config.yaml
num_hidden_layers: 22
hidden_size: 160
num_attention_heads: 5
num_key_value_heads: 1
head_dim: 32
intermediate_size: 448
vocab_size: 8192
hidden_act: "swiglu"
norm: "rmsnorm"
norm_place: "pre"
norm_eps: 1e-06
positions: "rope"
rope_theta: 10000.0
rope_fraction: 1.0
qk_norm: true
attn_scale: 0.177
bias: "all"
tie_word_embeddings: false
parallel_block: false
init: "normal"
init_std_qkv: 0.0567
init_std_o: 0.00855
init_std_up: 0.0567
init_std_down: 0.00511
optimizer: "muon"
learning_rate: 0.0113
lr_mult_o: 3.0
beta1: 0.9
lr_head: 0.0272
warmup_steps: 0
schedule: "cos"
final_lr_fraction: 0.03
batch_tokens: 16384
max_seq_len: 512
doc_mask: false
train_tokens: 125500000
max_steps: 7660
dataset: "wikipedia_en"
MLP neurons of a small language model. Each row is named by its layer, matrix (gate and up: input weights) and neuron, and shows model dimensions 0-159. Each number is 128 + 32 x the weight over its row's rms, rounded and kept within 0 to 255. Numbers have three digits each. A neuron's up and down rows have the sign that makes its largest values positive.
Before each neuron's rows, "fires on" lists the tokens most often at its 100 highest values on Wikipedia text that the model never trained on.

fires on: " ad", " ob", " enter", " personal", " inf", " separ"
L4.gate207:152116119121119189170102126150107147139119120179103138119132129155140127099109060127111117173168143131124075113111085104154071102106109102099191159172104103145102112191147180146135149133171170147159152181110091118116128169079162142115210215118146176122077102084106154124063169123094093161164154157134185143157172097163123107113140126123176133149188163092133151162074121099141148151113169151118144130111116094166112194134115141103103112131126224142130150146108084140103092183181088
L4.up207:153127133154098174131127104149171138145113065093077122091114120137061115159098135193102119169086194105090106128112160152127104150113162109080124141170144156104214139171096188120113155151159142164157140221103143098108099123079116094103182189100105150087106166082135184074096147119113105151172142120142176080153154129162104098115151121109171075124188125096152145089157126105106164111090158128115133182087121143122089138111175083088150143095105190177157122144109110124139161142170140

fires on: "3", "2", "1", "0", "5", "4"
L2.gate44:103055122124139153110108112172107142136167162159116138114140154102116118151117113066139171081086163114175144126133152152110148090166118073200109126070122119115141136132117113119093102126113091145083218124147113175117140151168175133155139189161163113111129118168106178124111152153096113099226114138066099182188114151151112141119108152148117128153121187155090059111146076193153210155117174141168126143093198142168151123129130116183173119151136145115122097100169117101160128109162162
L2.up44:120101141160162144086113155175129167111171165164189135135124115106108129121095096118174128081059136131175113146140159154097160097186115063187071103092126097109159123137164102098109104120097129157113198128161129134148130148210166116167128188141161130129126077218106178103134154111099140130200128133091074168161131125186160125153106169112140144169168120144123081130146068204161179192126165148165123153076168133162130113138108126166155117137133138143140112101172129116134119094163158

fires on: "0", "1", "2", "5", "9", "4"
L2.gate237:163049128072187167088126121183115095106165090069185178141095148094169075147088167126136126133112150089151146108148134135117199091223124087163141123114169131157163150115175132115136114132132124169097119200147157103133137166173152185175151188168164145104119130146141146095112139106145083125195164117114096131150123125151128102141137137136180141158107133156124084139071063171151168103135151129108125107117135129165131076133069174194092119123148127158092148089174110142125096132075136
L2.up237:152103117105192129083106142163098117114181088060161154112136196089145057146090133106125141121128142076158132107147100141131214083187111078171143099134182141164157123127141151136095113116103116172084124149124137093108143150162156156145158144180201164129123112162163133124107128137078048119192129115080100125173117119165100156137120131137122093161115125187127086125108081195180168114096152163076158115124126122156142101141113200156123140150132115124074156113190116151110123130050129

fires on: "9", "6", "5", "1", "0", "8"
L10.gate249:109081130149099079130064175174096100112110135168143136128134152105148124117175184121093117126127160113096113126109197119149077107085143112121096190098119096103194102130119126131130154156108131116140126143092075069059140136169083137126158118050116097122135158090109135094176100115158133110097090087079069142149106151116157152101107147113173127095155121090113149201098115089103150121134112180142199128170093108119040199115103133180183124133118126088139089152113101125142177164061153
L10.up249:085125148176099133133074195086180179136097120143121118167122071178161128167146139116097153129167096143139113136131127113158103104165109063153109148077067107115203146104054151175143147134113105119100105110154115157127150130172064144115102170108163100121160138103139126081113120077118131167120103146088088119131124145088137192123096108129158109144174129084101120151053132163101103084097134144076166141160122071096132088156102068150119103103141120141158064106074086112160189089104062

fires on: " al", " Del", "l", " Un", " el", " Al"
L11.gate132:118171156081158093130130135099068160102185149096141136151110124124167118123143138143104126090126068054124077159142183115117146179170176157131109128153075163164188124157142140157152161119104137211192126122126168087146163099103149169180135125099108074105170127089106156125091141130062075147107118136201128094081193073056132116149138141123119091115162110109136130079105154129101169153151132181080092157141084121114140169144110120164132159101164148107105118139122107145127124043117083
L11.up132:089168171115141126147133132089115132108140184139154100126112112119107121165183130140131127100087091112102086148100181087149155185152176166125097133130104165203171171156111101149203143117105157179135069142114140093151110129145179101148093126106152119087183150066123115109109115113122144153130091113210154147153162076066140074177125128152121105102113158146136139047103156127149142159164179187101071127092134079114147153182122144155102161113124166102134168053146113164168102075127087

fires on: "i", " TV", " do", "+", "ijing", " Japanese"
L7.gate193:149143192143111173126206144162122130158168112107150181109113119200145049139181091145093076107159126105126148120159189126163165125180129156129156122133117104144131158108146093082084138123110082147134176120051139115082149069099155146140125124124130122099137170089167124007083136155182165096147119155163173064122138127182110085119114091125142155144095130108136119078169129099144127144117159183128112159157113134151154143149116134070142148152112150087121143133128096054116167176098155
L7.up193:079142121133126066152123125174105166115120150140115153079133104058155146177112116167133050174113157129104084086097149103181098075146099203188114096111143131102112104094143127125107117111115151103104100131154088172120116099092170131190136159053113137137113141158155096096055150165163193133089148107203122089092165142133204086102134144122111169104104160187166074114126127086153135108118107144147154164136114127101152146127147172094171131092140125097170096146121095154178131141197116

fires on: " ", " University", "1", "2", "g"
L17.gate339:078077080109125086139157096085170085107125122093110156013102169117125080172126144128126089114091170229159120129127126129091145134084132130148114103160158147119165063109099178156171159035138125155105065117158106148130120148106127130100123089132095119115105135121066153116116183123136173043116145148169107124106101142154117162148124087160093090080100121175135122121144182137143189122174120092114128139115116169164162095130119146114161152073155139081140180133126123158151126083134109
L17.up339:093124176157180097112139166127150098142154158134104136092144132145153049121122093124134132115016088167131116158110116080106153150124073150116113126099084045107120140108126087136126149124124140132140095138215140105135093130159178143147158104135100109117110154097115143134082220118140101079116162108058141148073170155120155106166111130191179104151187055167124045127166152159164116140169117127134121141141149122121073115167105164146153119147172137147157135115110144163190145080137116

fires on: "ar", " P", "al", "b", "f"
L17.gate314:179105064070143150115110141108127169120157147126139168092120154112198110135114069129146113162120145139113136090133130167138104136115145117136195163121136095193165129162161092063118132179173106091129115045118110129076094166125106102110216140162135073137150118109107163113075144063146163093090124162086096144071082142124166112134118158166176133120118109125150104128161153099139115174117225083093103102112104124113129175124140126163103156100168137121087196134089142135077139119066099
L17.up314:167106104123094151115085068163181154183061124184123132155099090138174159132152164145134104111117174158127149140147133118165111115145083114129110129115113097123106145090079146068164142110065110132079169120155092206161176162114131132108156079138092182116132180136139144095143087141154192081113126110123131162168064168113112131096163154091149116168081154174122141108139141139202083120143107132077098088101165187162150129133118080173116071127153131133131069178126064078150156130100122

fires on: "o", "'", " TV", " television", "+", "BC"
L4.gate36:092142177124144187211175091107129104132151147111166115075148215132115143145150144201099110137117168084099105129121142116122169063122121165152145052164156103147106113132076165117092155139106095125121134111152108194180169099194151088143166049155140107141134144121153123131154158173147170087149079137179180135111173110155126121150099133193094130124108182104118140073090102115089156096104114168168147155100115144155166089112111101099141154148156192096130116115160129099130185108123134
L4.up36:141137169130122194172094089182174153125143116106162101148167167107131135108114115161141108202158146158181123114073098127171127129140140160138109091150143086126068152110131132115145114111103105207051143103152140194175094101131110093161111122134106088079175134083155121094085139189147125083111071174180186136113189123169182113083161072161129132130144148114115136097126185140147108125142114134125120101165121099114169088133128095054081153101097155131174139115157117068089169144157093

fires on: " Le", " back", " up", "Re", " Garc"
L3.gate379:076091131141112070113122128127106103094086129187158098135108098121103152171094094079154179131123135101171114162114155222127117077158119082155137109144127156156125108084145140099099089121087156081090077074110109095204119144134125129119171139118142118177152080154097128166124068152175108165050127123199112102177178159084172159146170142111110121123159076113155115122150088097137135163162129145098119145103188088094148093115140109104107159130147145164203100112116128146083187177126098
L3.up379:109102155115133068135120131162108112118074174114147117137130139144113125156077050086114181132128153098131135176087121178124144124149135127149119077161133123182071123082170105152083119141071102098083149083104131139207121176162136168150160165166147095164167089138084120162120113118170118116084090091158098138115146182134181147117127106131069144181176096086178148072116097076123141143162114146132085123144173070106142116155144132122101114139223137195195080113131159118136155163140132

fires on: " London", "burg", " UK", ":", " Moscow", "ondon"
L8.gate268:127117096159090107128139127116141141105089140104102106160105137135166122138094114210179155117103112156107129096108141149155146134125135123083095130111080116106132113132127133149094090160150175147164121105105104084104137099130145044146174134144108129137084134123098090046108102194114103184128157155133167159095180079102163127198186100104121150126113083183046074108111148063130153141166120160187131151070129149107184129198115124069147111120139135129175148063099099153071095076145155
L8.up268:089093095174147084179147151123085155165093122157106123134069162093169108140123126148198119164145121181133172133109142170133149105084191119035132083183134156207095113121113164095048117175125101136134129103119138121165153130165136089155147099129149128156104095139080071101111123165092101177087185143131136149115163130128144099143137126107105156149119165167039140148086102145151180166156121155189109131093138124140175121121130105129187117144098134160150158058129170102107082137141083

fires on: "0", "8", "9", "3", "1", "2"
L10.gate236:163171176126102106130142085145051132130098102121175128095108097126167094171151148127140140146141125147115169058077114169136124176208137123118158122154115090161112165175129100165082119181158126095121131101103138121169173164150149141111135120125140066141072078171141152154072136145164154119174138203122126128147108132126081130179178158057155135179189137128145127093148165102099141154121130161164126134126093098107205180142131143087153077169051104093107178180155118095139108142146130
L10.up236:161159115149196062149095109127130175148095077087132206120082167105194091142133115116144090163123106192127117132133104143122113142133181138107182164116089092200132128137149152149115121103201138176134118094089074140184146128118208144100147148125092123110139121136129079064087143126138091150112065099032149124092155114126154150170115076112147129117140109145159151193120132061136133118150108091100112110102121111117194139110089152068152157131166089118168102138144134158156110089128146

fires on: "able", "che", "ious", "ful", " limited", "ative"
L4.gate9:114176176153193173107120133085143168121164134088083160140210110100132121118151092121126085134129121125165115124146147185095157155142145085167135146161100091108160088173086132106167159138065170151193113186139105134071142130060135171150092117150144118147133114169137149136093110118176183115090104186073130106146153111082124083090089106113143136127134135185121122105075095150080150163119165155140202098106160122136170125149215082107182107146131145137134124097123108084175184149135119
L4.up9:091110165140134077163142108134149143102104069069112109114172048122146115132055136076109083133158116161138092064159075139130105126175166095091078197114176125144125060131107084142112121129131162145144142157135126136101189180109129119115133152134120120165118126157148088119078102128129136158094125155099101149116149155118103136168046141100151124209140162118128112165108104100106141157210152131128137116142201077141112141156170075096165128119155130139114129123180183054139179080113096

fires on: "–", " Th", "0", " th", "5"
L5.gate393:156075150151182177132141114085108053163153058120122101171132117128102133125128143096113128118136086171089153132144071127133165134128069117125080192142158098099102121142141126088147042136128096097096114131113188109138118075137118154086126046083183128159132122067118169100144166183139137092132118137114087142124147157118168109111134170119133164144140161148132123126139109100209194089097113128119150155121141120111196154144172144032120136110136111087184078076171127141096142083141114
L5.up393:161141087073205111163183107156105086133120124061133125109158104139090144137179131080081108162158087148090161030112139188175156154142140111158138120119138104098111130102166178104147112126126118107141087123200148144119084116177127135151140177117133188180167141103072167095155151142088124143161165100076093134103119127144198121088172107166126132180112169142087117127162088084123098136114116126109137150155114100130178163162162111081128090089109137086115084157187137101159100150079089

fires on: "ful", " successful", "ious", " famous", " common", " present"
L2.gate422:148108181103114129091136123112122124181138088097062217136124125182126051106154091096180142115152130164109187147145101152102137093128078093162116159092159117114104077209134134159129153143080149137077154109141139140105082123148137100123127080141092123137142117163081134112099120108100043143052105140125111138140189123110122056116093141112156136159112154127116105109142137086043078191099157162155175083167133133124079144148140087103185129118174093091148145135106098114085149150141118
L2.up422:143143199077147125135131160097106073098066129122074140144131118160130134148152138142157110138125088137095085152122119149107152117128133095097133114134172105164112028092116108134117204155097066172136094182144162056099109121121176086116101136102091125174082143102123142112047150132098136140154109105146158152121123131093157047130071123129126148169076132151106087110170129105116091172081172144106182103067166162159110139120149092125151119119180178092117102167094152084189093140162115

fires on: "-", "ian", "ine", "ur", "an", "ene"
L11.gate64:136089095095158119162194149082122168072141102130109119097167166090124132153161157155173154074125147144118051143164108201140127128138134102152070198163094064125093057145096087120142129096179134130127135142090125080097116104163066126142164184131178095142113127114151128088163108132155126104124125104122160094146143150074122126149111113122131075145156160113120099160135114151134168155131117203111128152147063067206179137146122144116216121102166109133181138091168129091115147115152092
L11.up64:224136140069099105145126146064175154113125108161137121120083061152104159090200175151118171104124139129157171167090134128186074159165106121085091149163130045155143027108133114131072110123122130126166127096206173176154097093107107145149133135163093140139114112135114162170090145126135073160126117114110109111178185110134149106105096121047102140107090142136114141123138158118146101131152144136122158151054113087073114123100117106152113154122153089116082165098112141128155121156164122

fires on: " int", " ad", " def", " inf", " Inf", " prot"
L2.gate355:106123123121118152180174178201083075120140112145137108129113108122120159158186091124112137086126174134218121154146141143127106110139118150077099186161202137111114161148100147180125169116105140157119130150061127094117133175139177139126169139103120181121110122107134117117178149154162118111174106115128193171113108154176114095151109172068155128127120165084146123104179137143178174175090158184159133116139188148154107149038141104129155156122092162131126148177122070072151161162171165
L2.up355:133085098089114119161112122201122090167100152129144151133095127133079133121140062160130143084087168156153129083146153127102090192112141130119106166151137060148167093132142133127101207121169133141132098150108151134103055169103100134132143136131144149092160142115099147098113147138165131122131067126140173127109103149115120203100174161086137134120168146160097190072149110118129163115143140108084195115142138130173124147150097110134176167197116132176073094191167089009099163131114122

fires on: "ut", "che", "ü", "é", "re", "z"
L14.gate102:153116140131101088135186061126091138109169152034131118166143094174134104164145114140191116109114136148119162109152143127101146158073092187157120137165132155150106075169140162123155141126182144120157107148180132131144174144120200109094154137101150123085130098105146117149154148158097152122108119114149116108050159157124135156055117141114127135092231130064137087137153128136068123166156109088132107160122135072122170181101113174143161125059132110163095136125109132123122214054130112
L14.up102:130173131121164148070162108160146193133148120124145145137112090116187218162111131166109161100114078161122100155120126148142105117136145132120130166116104122174129092203108101097114128146088146105173132121140106143019102175152103151141165133141149178089104193165111104173133068084113128137189060153115166135103097153116114186121127105104134140141118109125087155132155122151117129075122141108114146157087158171182160122167172116106057109147161091075142189179162185096156155137132095

fires on: " War", " war", "0", "1", "а", "2"
L8.gate370:146074101088157150128106113101125146160150206160150229087162152112156093091132061086116204096124123139153123127126111106122121167114111145141103150122136160097119146155150143080169099136129101158099169098119106146151167097139104204112200128195125156112118086160131121100093156157114049068133136113082088142136143118128121071141180141128182129113127139188161062101112128177129144116146122118124147060111166142147213110114124141147115143125098173128171094125130136165206160142130106
L8.up370:163083135072111136108095139074097133122135157152059154170129180157139091089139104133136145069093102152140090115144104085099108154159130122178073166163104134070137150089143096074069116190150147128168161104093110101122128147090084143129152071135125091115097060140139068115114141157133097102113100166116050166088151093154164079129167187148163139162156179162082148055131106179104151125135129152141146083103169112106172127138112118166129096130156116123152048101079157097139140157127120

fires on: "A", "/A"
L3.gate228:084120176130119145102106108130170099072128129139143083101163135074108155141075099144120067193111182131127117109140113108123187178119128163145141114143095146081118117128142115150087155126112079141132123147132107126135154065070157123148193170150098075169140131123129133146121096091139127135143078089052093084092129138154121150102125145151120219094105118121139145067151114049068115181164095116102127119056092119136099159100180142160181111143083141103113173167070098111155109093135198
L3.up228:141105142159097125167083071121145108085108157125116068097158129125068155121079086179066118187097123150133101140092049118128192169163111164156186083119097149105120125127097120107137139098207135175156111118127116147077151053118163136133141203161128104150072136107203078150151119107102123124110106107060122125118133152130117170139115081084159151087137164091137137114157111144109169143125130083044152119082106133139128179071093111144121112122102072140148137143103124157116081147115178

fires on: "/", " '", "—", " Dis"
L3.gate101:096061116114140094114147077137080129127119126159070130047140184114106128105147119067154153109083118138151170179112101072137100093151115135086138120141130160196153140094053107139049173116149123156136104137103092140128123177143149154113115128184082112086120137082129123133092100161127107169151027099113145103105129109145098099103131114064070137135155186044124118213125121151140114129161146149155157104120069110112156140184140138142116086149138146108142127099125147075101070117149104
L3.up101:148099156146161085105098150139113115061117166157101060107116159126152115106204190129100119065115121156161132166136127155116138197110160101121104130126138105156181113090088133055123109111088107173123058140133102088143077149104164141122156147114094155180143109104120108132164168093091170134145107103047166024132096141181166131130142088119173079055151143122140127145132098147152134132100150106111085140076140126157163101100094098116085096088137116138131093139125094120180091068133092

fires on: "0", "1", "3", " FW", " MF"
L2.gate89:156125146093190119094201201169123093131157115119126153153124102094110031148096136113101169108125061086155192166155083136130233115119127086121149166092182138126123068138162132154133103102111144100133166151154107103155148061156158167151124156147173156149170131139119114116100157169108110147167123153123171124186119123173151130096144109166091118211122080132101117124086128177122189137117186141098124110131115123160150156145081176094147105105131163151119138125127115162158109137125203
L2.up89:121151173129130146157181161187138136166171126138135128128167102110090083149074137105157138078083131107161172117161098133139199102119152083142095174102152094119166095109122108118087122080130187134111193152148114059150132087127095129149166137139187132150168126171094108105085179106095124164156130125102104153138083116200145184172115176197133110203156108139147089103074115132085164158141191133119141085122130111168168147182088156108133100113111154190105124098132082139190117135158140

fires on: "A"
L3.gate402:125074150155119168175083203145120140139090095127113108074117185144071138138112115124087085167118127134159102168166056116120122204150054118117123144176112211084091164140121117127116114112099127138126138147154127151119148130089132137123154139147109100196089148152171160175126135090063129120115091118126126088107164097142124191092091129096149141153147161099177138144153130131070069159162160034118129155123124112064124179107161118098084086102140185111126125118101093092158108080118163
L3.up402:102139134148122142119052084118154103112117177112084095126133116079115121127128108131068111049085087070140090155170086092143124114117122168137132099116159119101070115078162143130123092120232101216180134132103112139113146085132121144109157126098101073043169150099109091111115112146109112087123126101106086063117132103131120148123110122126160158091108116158103080139174165079063152148138127085084106093115149168146167129108138156187161114097123078136054176116101129119110108117092161

fires on: "1", "2", "4", "3", "9", "0"
L10.gate248:139090107135162134134209132084152109096148077082138193100174113149129091160137095127102124119102124129144142154141140187120153164163125103141103125120137154105080085192168084084145079085157134144184133159139117127146078150066108140113181096140132139180128112078137096165124138106156096085111123120079114156066130138085171120151130140118091117121173130115130114094083063194120120147142094062152105132129132063108171172193135148083166072141175148079104183092086149093115113080118164
L10.up248:107151117128150163115151173104136064121115086127140105141132175082151097198090104153113097156097104157112154172164079156143164148136156178145145115159129130096141112148138133156101196131153144130124111198169102101115056103078140122108148109113118175148130104097136160156094127209153169089139139144070155088123127114100163161146183127103128160128126098051137124130168117139114108137191122093153134110103182099181162163187182107140159124133104166142160154103029134103194193110157163

fires on: " b", " though"
L6.gate375:140064092157114131094119148145154152065144191086096109085134201147154131099082079136151116124151093160122107142084120178167087067125112087103168137122090104074137150159116111093172106122160144163152147110141096120087144184132197120111151138137100111100144118109096092106169128120086084105113118101090174114097107106120133116163113066143129150096110121113137136072150119099093158108202086129188121099070149106119189134113166115153050210162175087140151093148124164070147156102150120
L6.up375:095081159119093088112114182129151147068115155114170107119110118119116195078112174134114145073113186130161133077143064145137084101128166135126094132103087097084117142131143096136157113176148070123140130074143163109138060076137108112068179151136089156144138116127142148122128126106167097123086063129132120097108113123079113111111202117075061198099121081119085122160126151135138148131121145068171047066091112105152088109140143111161165124148127144164125117119066087165149180100152157

fires on: " a", " the", "'s", "a"
L15.gate76:137161092099151146090144136098111089100195107130095130134152178161172174103159151105116129073105145105129166098098160123127133156168164096134153092140091150151113113134129135138138110126124099136146076168081159096100126143179142133138162147114103123076116084075057179119107105210101120084149095087149115118146164158047101096173178208121126113114142122122146096084086179087162132146109143118090152120128110106154139099113187152130198118178091138104159198118143164037133096104159173
L15.up76:115165162134125093156196116110123146160152111145128107175121149141139146105176074102167099112121131152209205099127101131129145119137109099125095094099129250135092107116096181006082131125131112131165113137066161165068133158144116156148186107129109130128124117123146163166104144144109106104116137125078103102131130142096128119132183184096165137143093149108131157105146151139168191156167092108109121153143107076129147141089167156097122174136139175133109139120146171086166158069117195

fires on: " th", " Th", "t", " Ret", " Wh", " Sh"
L5.gate8:133108137047155172099174121124120041103091068132126171120155112093139102167175142093095123107069137127117095122103158132147215153122143127128070159157114118126150118121151147060116124124177113094213127151108206151143078118181158114084069128161102119151139135091111203163155162175064128131110180191117120075139090133096132082104139153108073109123128147103100174128148117121127135157083131132087112143124098158141112132118139125113121128115170127120103096085148171158132053149173114
L5.up8:133133121052175191113167119122114101120084096120118168126187142089128110142130136144119111123076061172046101128095109142187182151110137104157109103138103192118134132075136113105099131125126109162182152146120158118128056114161127092170089145106141188133136133131115160188146103146093136109114208167123103145127103162143140073053204158090094112161115146109104193076146107112150105104099159145063137158138183174133134180147120146112127152133167166103120135112132165100137102174182124

fires on: " dis", " '", " McG", " McC", " Dis", " aut"
L2.gate446:160069138104135058126130101173124117121106126180138094099136193179161161099225156100121189117127132142158109160085148128141125158165080102113132118171115156132159144085137109089129107071099177163171095101118120122166103164149160114138153108167129102143112162091147072127148131178115106171148079131117139070077129148148157133138140131127118135159176108083178148160117064133117100170116111162160139131138095162062137122139139075159078123119096187141162125100091079105049097147172052
L2.up446:134099170117148118191098151140057096087090177197103141119154152132154103119159125082090123114070118130136126218119099126087165197179145120135136096129151117140185128069103133134126148100065186121184111089146132170157099121102097119154122124178099162141109130105061156106146087132100181161139126145133145058151105120169173152111133132122140138063174168080139149170114105140155073116126163139062063125159112129113183177128142141117071146117094119107120135074080140113131086140130112

fires on: " al", "s", "red", "l", " as"
L8.gate132:150157146115098124138149166118104106142123134083108146100087137131168148114111205212141164117104142127196149108119115093119175131187135136087146113138104166098121151127167128110188137118076139159145143077157178123112114099086122120121149151087131141093118120062109155188165167139124180069164116136166085143149188135133192092135113111187167172104111117101172115131121089160130149179112098160154115203110162080076143119110093127115101156116074104122122099118047119143108068161047159
L8.up132:154144174142168114158135167168155068111103140142117167104140130129174148161153123196130100086094187109140102200097146128089131154140184128100100068130048113087120139110111096119187159096155119145143115151100166121094096151136097145119111101125144156120180181051143137139148230155105098150095155130143148102088122071158145087156094120142139126070088156134156179157125179122173117122112147134054102150130101075107121104108078115128129169143167143100109094099081188163132081115094104

fires on: " P", "p", "P", "1", "f"
L11.gate366:187082148117209161125123172071105105109129138143099161151194194224123121142111144152134092178120118121143157123142117117132118117081059067075105170149084083125134125107123119060150174181115105113126143159122092098153103141159162156145137105110083143143115113094090250119136192105164123122129126169138103141157117115091141112061114145129149119148102099121130092134142115085127145148169118104112160114110095132089088132148091158126139151144135192145141150097152175115089063183128162
L11.up366:138131107072108122180110170145202118143108151137118074120114118083153157125140142091107115138083109111150177130120140126157107092083131081119161137104066120218158107071089067149167122180150116093112104142096129107162124159157140121163132114117095102126124178136124121113123200172223131113152157155166097190123147160144126078083091109100125145129110118112115123074136140163133082114171139145101189117060151086141168134130119059207133125123182166166144130135143137139107150195072102

fires on: "A", " Best", " Fre", "est"
L7.gate200:179102090171084123144110124097161111061164157125139112098078145077126168159104168176148065156092146090144156145128104152140160166201084166127152076138168070087118168121143144095111131080123118144109147136107171131116122135116118156103170093152146115080107173108098165164111156111086119159169094129090118147109123116102106143102093160117159144074069096134046094133138143128118190133134082098149192168076169109132189126166112110186123149111107187102122107136066138160137095123124204
L7.up200:151129114192152093140086119100136103117136118145119101132177107117152178121105101175097143116126131068137112202145106142111114101192155145161117132111106129069161131108116098141091091053186166160164102119092138127129099101102078147155099100100119168161139103156117146140143061080112074083090076141089126143074148143175148151150147130112133184068193175111096100117163138097102125147129107079160096181123106144148081156151164088093104096121066106087082149139141105047145161158112193

fires on: " TV", " television", " News", " Television", "+", " radio"
L2.gate437:099144135148168149147143111164148096130078178129125123097126197151182173126184070147121043135099071141153114129133099178150096116073071129129147098132129110134110137168110104160114163085099087173101185091134149167186141089191143095133142094086129095091125158089126120137120140141085138138124148157131125087045125125128175129128079130155177147077071146126126093070149157095122156091103182098170113099132087142117185121102095120126131165108119128154122106090146055060086150136147076
L2.up437:101111144123139115151154092182163113132082158148159118112153121099212161151161093129160100203082091154155147081136109157179096116108070132133137104139141090135112150163106131209127150120122119199085173098129134170178112094153144114148146101112125094100130151133159124120136151167098162117120114140150154102084102163110153134089109122128174150092080150157154120060131150137123177071107187127168124103135055142091166157127106107106132153138069147120114142099127037041080148121149050

fires on: "1", "0", "ov"
L9.gate333:107122055087136108117126080059149173094150105133185047139147143154135140157082154141154121138094130154090178086125151144118176081115110119180133126119153110146115123095120128057108146180105160143133079167139128108130074100140184112133158122121110174190101198141107133136141135143142128081117109188100139114151115082127142107178090156139074144118096112092113113100105167113104134169208158149198131082090191108160152121130087116103135102106161104095210142142185130149128185091090124
L9.up333:151088203162157181165097099124120144134078083105136122144156135189121096150150165139092113104133088134136149119126125142109063115128113154111131187105100117095100152140115160139105117243141078122102121089119132088087091180117179127097102130070150090141184166111184142136110118135216092107137082164196138164122130187142074060154135162146135171173084105127143166101151067149133167138158094123138121088140132109133071087112168178123161103122102163138136127121135154163113172154116120

fires on: " the", "re", "ub"
L7.gate273:142148060102171121127158124163122119124119136107222132089125140177138149145165164120192107148130065119099125128111136103161167050149185123108133108157131127161120061191127130101065131147103164146135081136121121126136137152179099166166135148077116134093121114163103184077119085097164121110131089108116158143084095110097140102120074157107137219130058207162150107111112123183139156094147137086130152176109132145169118107075069102139187124070117097088117151122115169107104146124138118
L7.up273:091130158107113104123177075093142130116173113191103087124095096160159166128121188168129150073072135116130085102143102150130063166118111101139151152154154109170092143048140147107058116127147112128173125156143135158116148142147120102071132101109144104101126146175139124158109075118101100139205173121089142126140170146102086151191151166105187125143117128114121181095135172115108115111107147135136139174091213114193136103160175166126134100125152103099176137140189200136168153106126208

fires on: "1", "il", "0", "y", "ed"
L9.gate336:122136115080136169157136140114050090135138067166147070160074133098165116135145155152124148125131111116155128121078090115123142132158161123151175180153117117098130122144091149120122157169073124089137113099152139076138104117075154187124139131056133136154085114097102129108142103128169116067171104177095152094140122174119094133182172082107162169137202143083146080089135093078113133134203109189100093128159133077154070121108072090155180074110129079109158093155152142073162149106129139
L9.up336:108167175156146163167108176115101142137155085092113100145133108136127081079079118171137177104123123137098103136065078087117161170138136131136109168166129095138129142148123206091109120190106116099101113113095115146164108139121167104081147141117157127152049195093141117073165083150152117104118114126118106085115118156139066137158137115154150155136193077130180062135100083076141135121161115099151114177069148044160164078137074102142157121143068131163130122125125125152169184103096074

fires on: "5", "and", "8", "0", "6", "7"
L14.gate281:114111142130115122096131129119072143166109074128145171166143093182147107111148108099174118154146113208147125096159102194095120106115098122136052112107118079128154100094137122145109114164150143088110090168193126200103083174175116121114154098146133122150077163092065082156159134153104159114202091193135136100133142140134150153110154051111112072165108109076113115114179155104166174093146117093142131184154126134136149154121155085146124148119184161147131046151175148129118170108168084
L14.up281:098150119123086105207106098171116116175143126124133209157127133136122132132124110105116112182124128205115129079117116154145162123109149118135116106099159124145181141050155107112124152193098141091110087140145130185112122131146100091116091096124070124126129094086053098195125152110135166162122120134175112073138139145140171140102147070173121161126090141072097137159168158101223151101102127072152085157175146118121145123147173099151078154108156185177136103174145169165094161150168094

fires on: " up", " back", " down", " moved", " transferred"
L8.gate292:156118128150178089139150113162080105105090078127178143099118186132139123124150113132154065126101137188145133100160135178080149120149097103152162178131102105168131093130178150112152132128092157102125063155118112150148136187118038138110160195100118112193129168138122173095095094098121074082106117165143119090145174115076120197143128107163129087151120157129141122113154161127112128191153175123101079066140151130149118160067102138079136080074093107104148132123134075155097199107187124
L8.up292:136119107160156129111070224141103076108161158107122105169106055140105055132115115123083112112109154076126137134129147137084073103144135155151085070104076145070132144117129124144136198075107140093120144190104071141087168095145127108154153099120165081203131118116156127141099117076151117134106131113113059168134160147112169155063098119077124134132123133145169144138113124093159159104171144158122082092147172185157128087115148114169153130098119125122189101129122170143185188105153180

fires on: " Re", " Le", " De", "Re", " re"
L2.gate384:111054084092142122157132148142110126094113081189126120101103080146101139146130141081157161163144102123110149135132182141126126122158127177158133166180157177143072128121061126101110130123118108100101125123074103110186105141131148095163193164155136123102131124143136130167092131112163153128045132178196154153159175159128148177132182125111065119137178150165129127107129118100161131144156058064180128110053123107122136157123112169098058103124158111138187105120081115132106082194068091
L2.up384:097073107109105118174146121148133127065086141189137128125111089122115120075092100127145113169137069134144073132151132155113108115151096201172131191189156120146160118093100101080119100137117121130150102131118115070172147147098216141118137158158115132113102105132096087147116119130129137133057128128185173165167175174131167152130147145161071087114117152171144076089142100152171134121102108109116147183097117093102159157158094153059100095093193128116151064153101113076127103132038129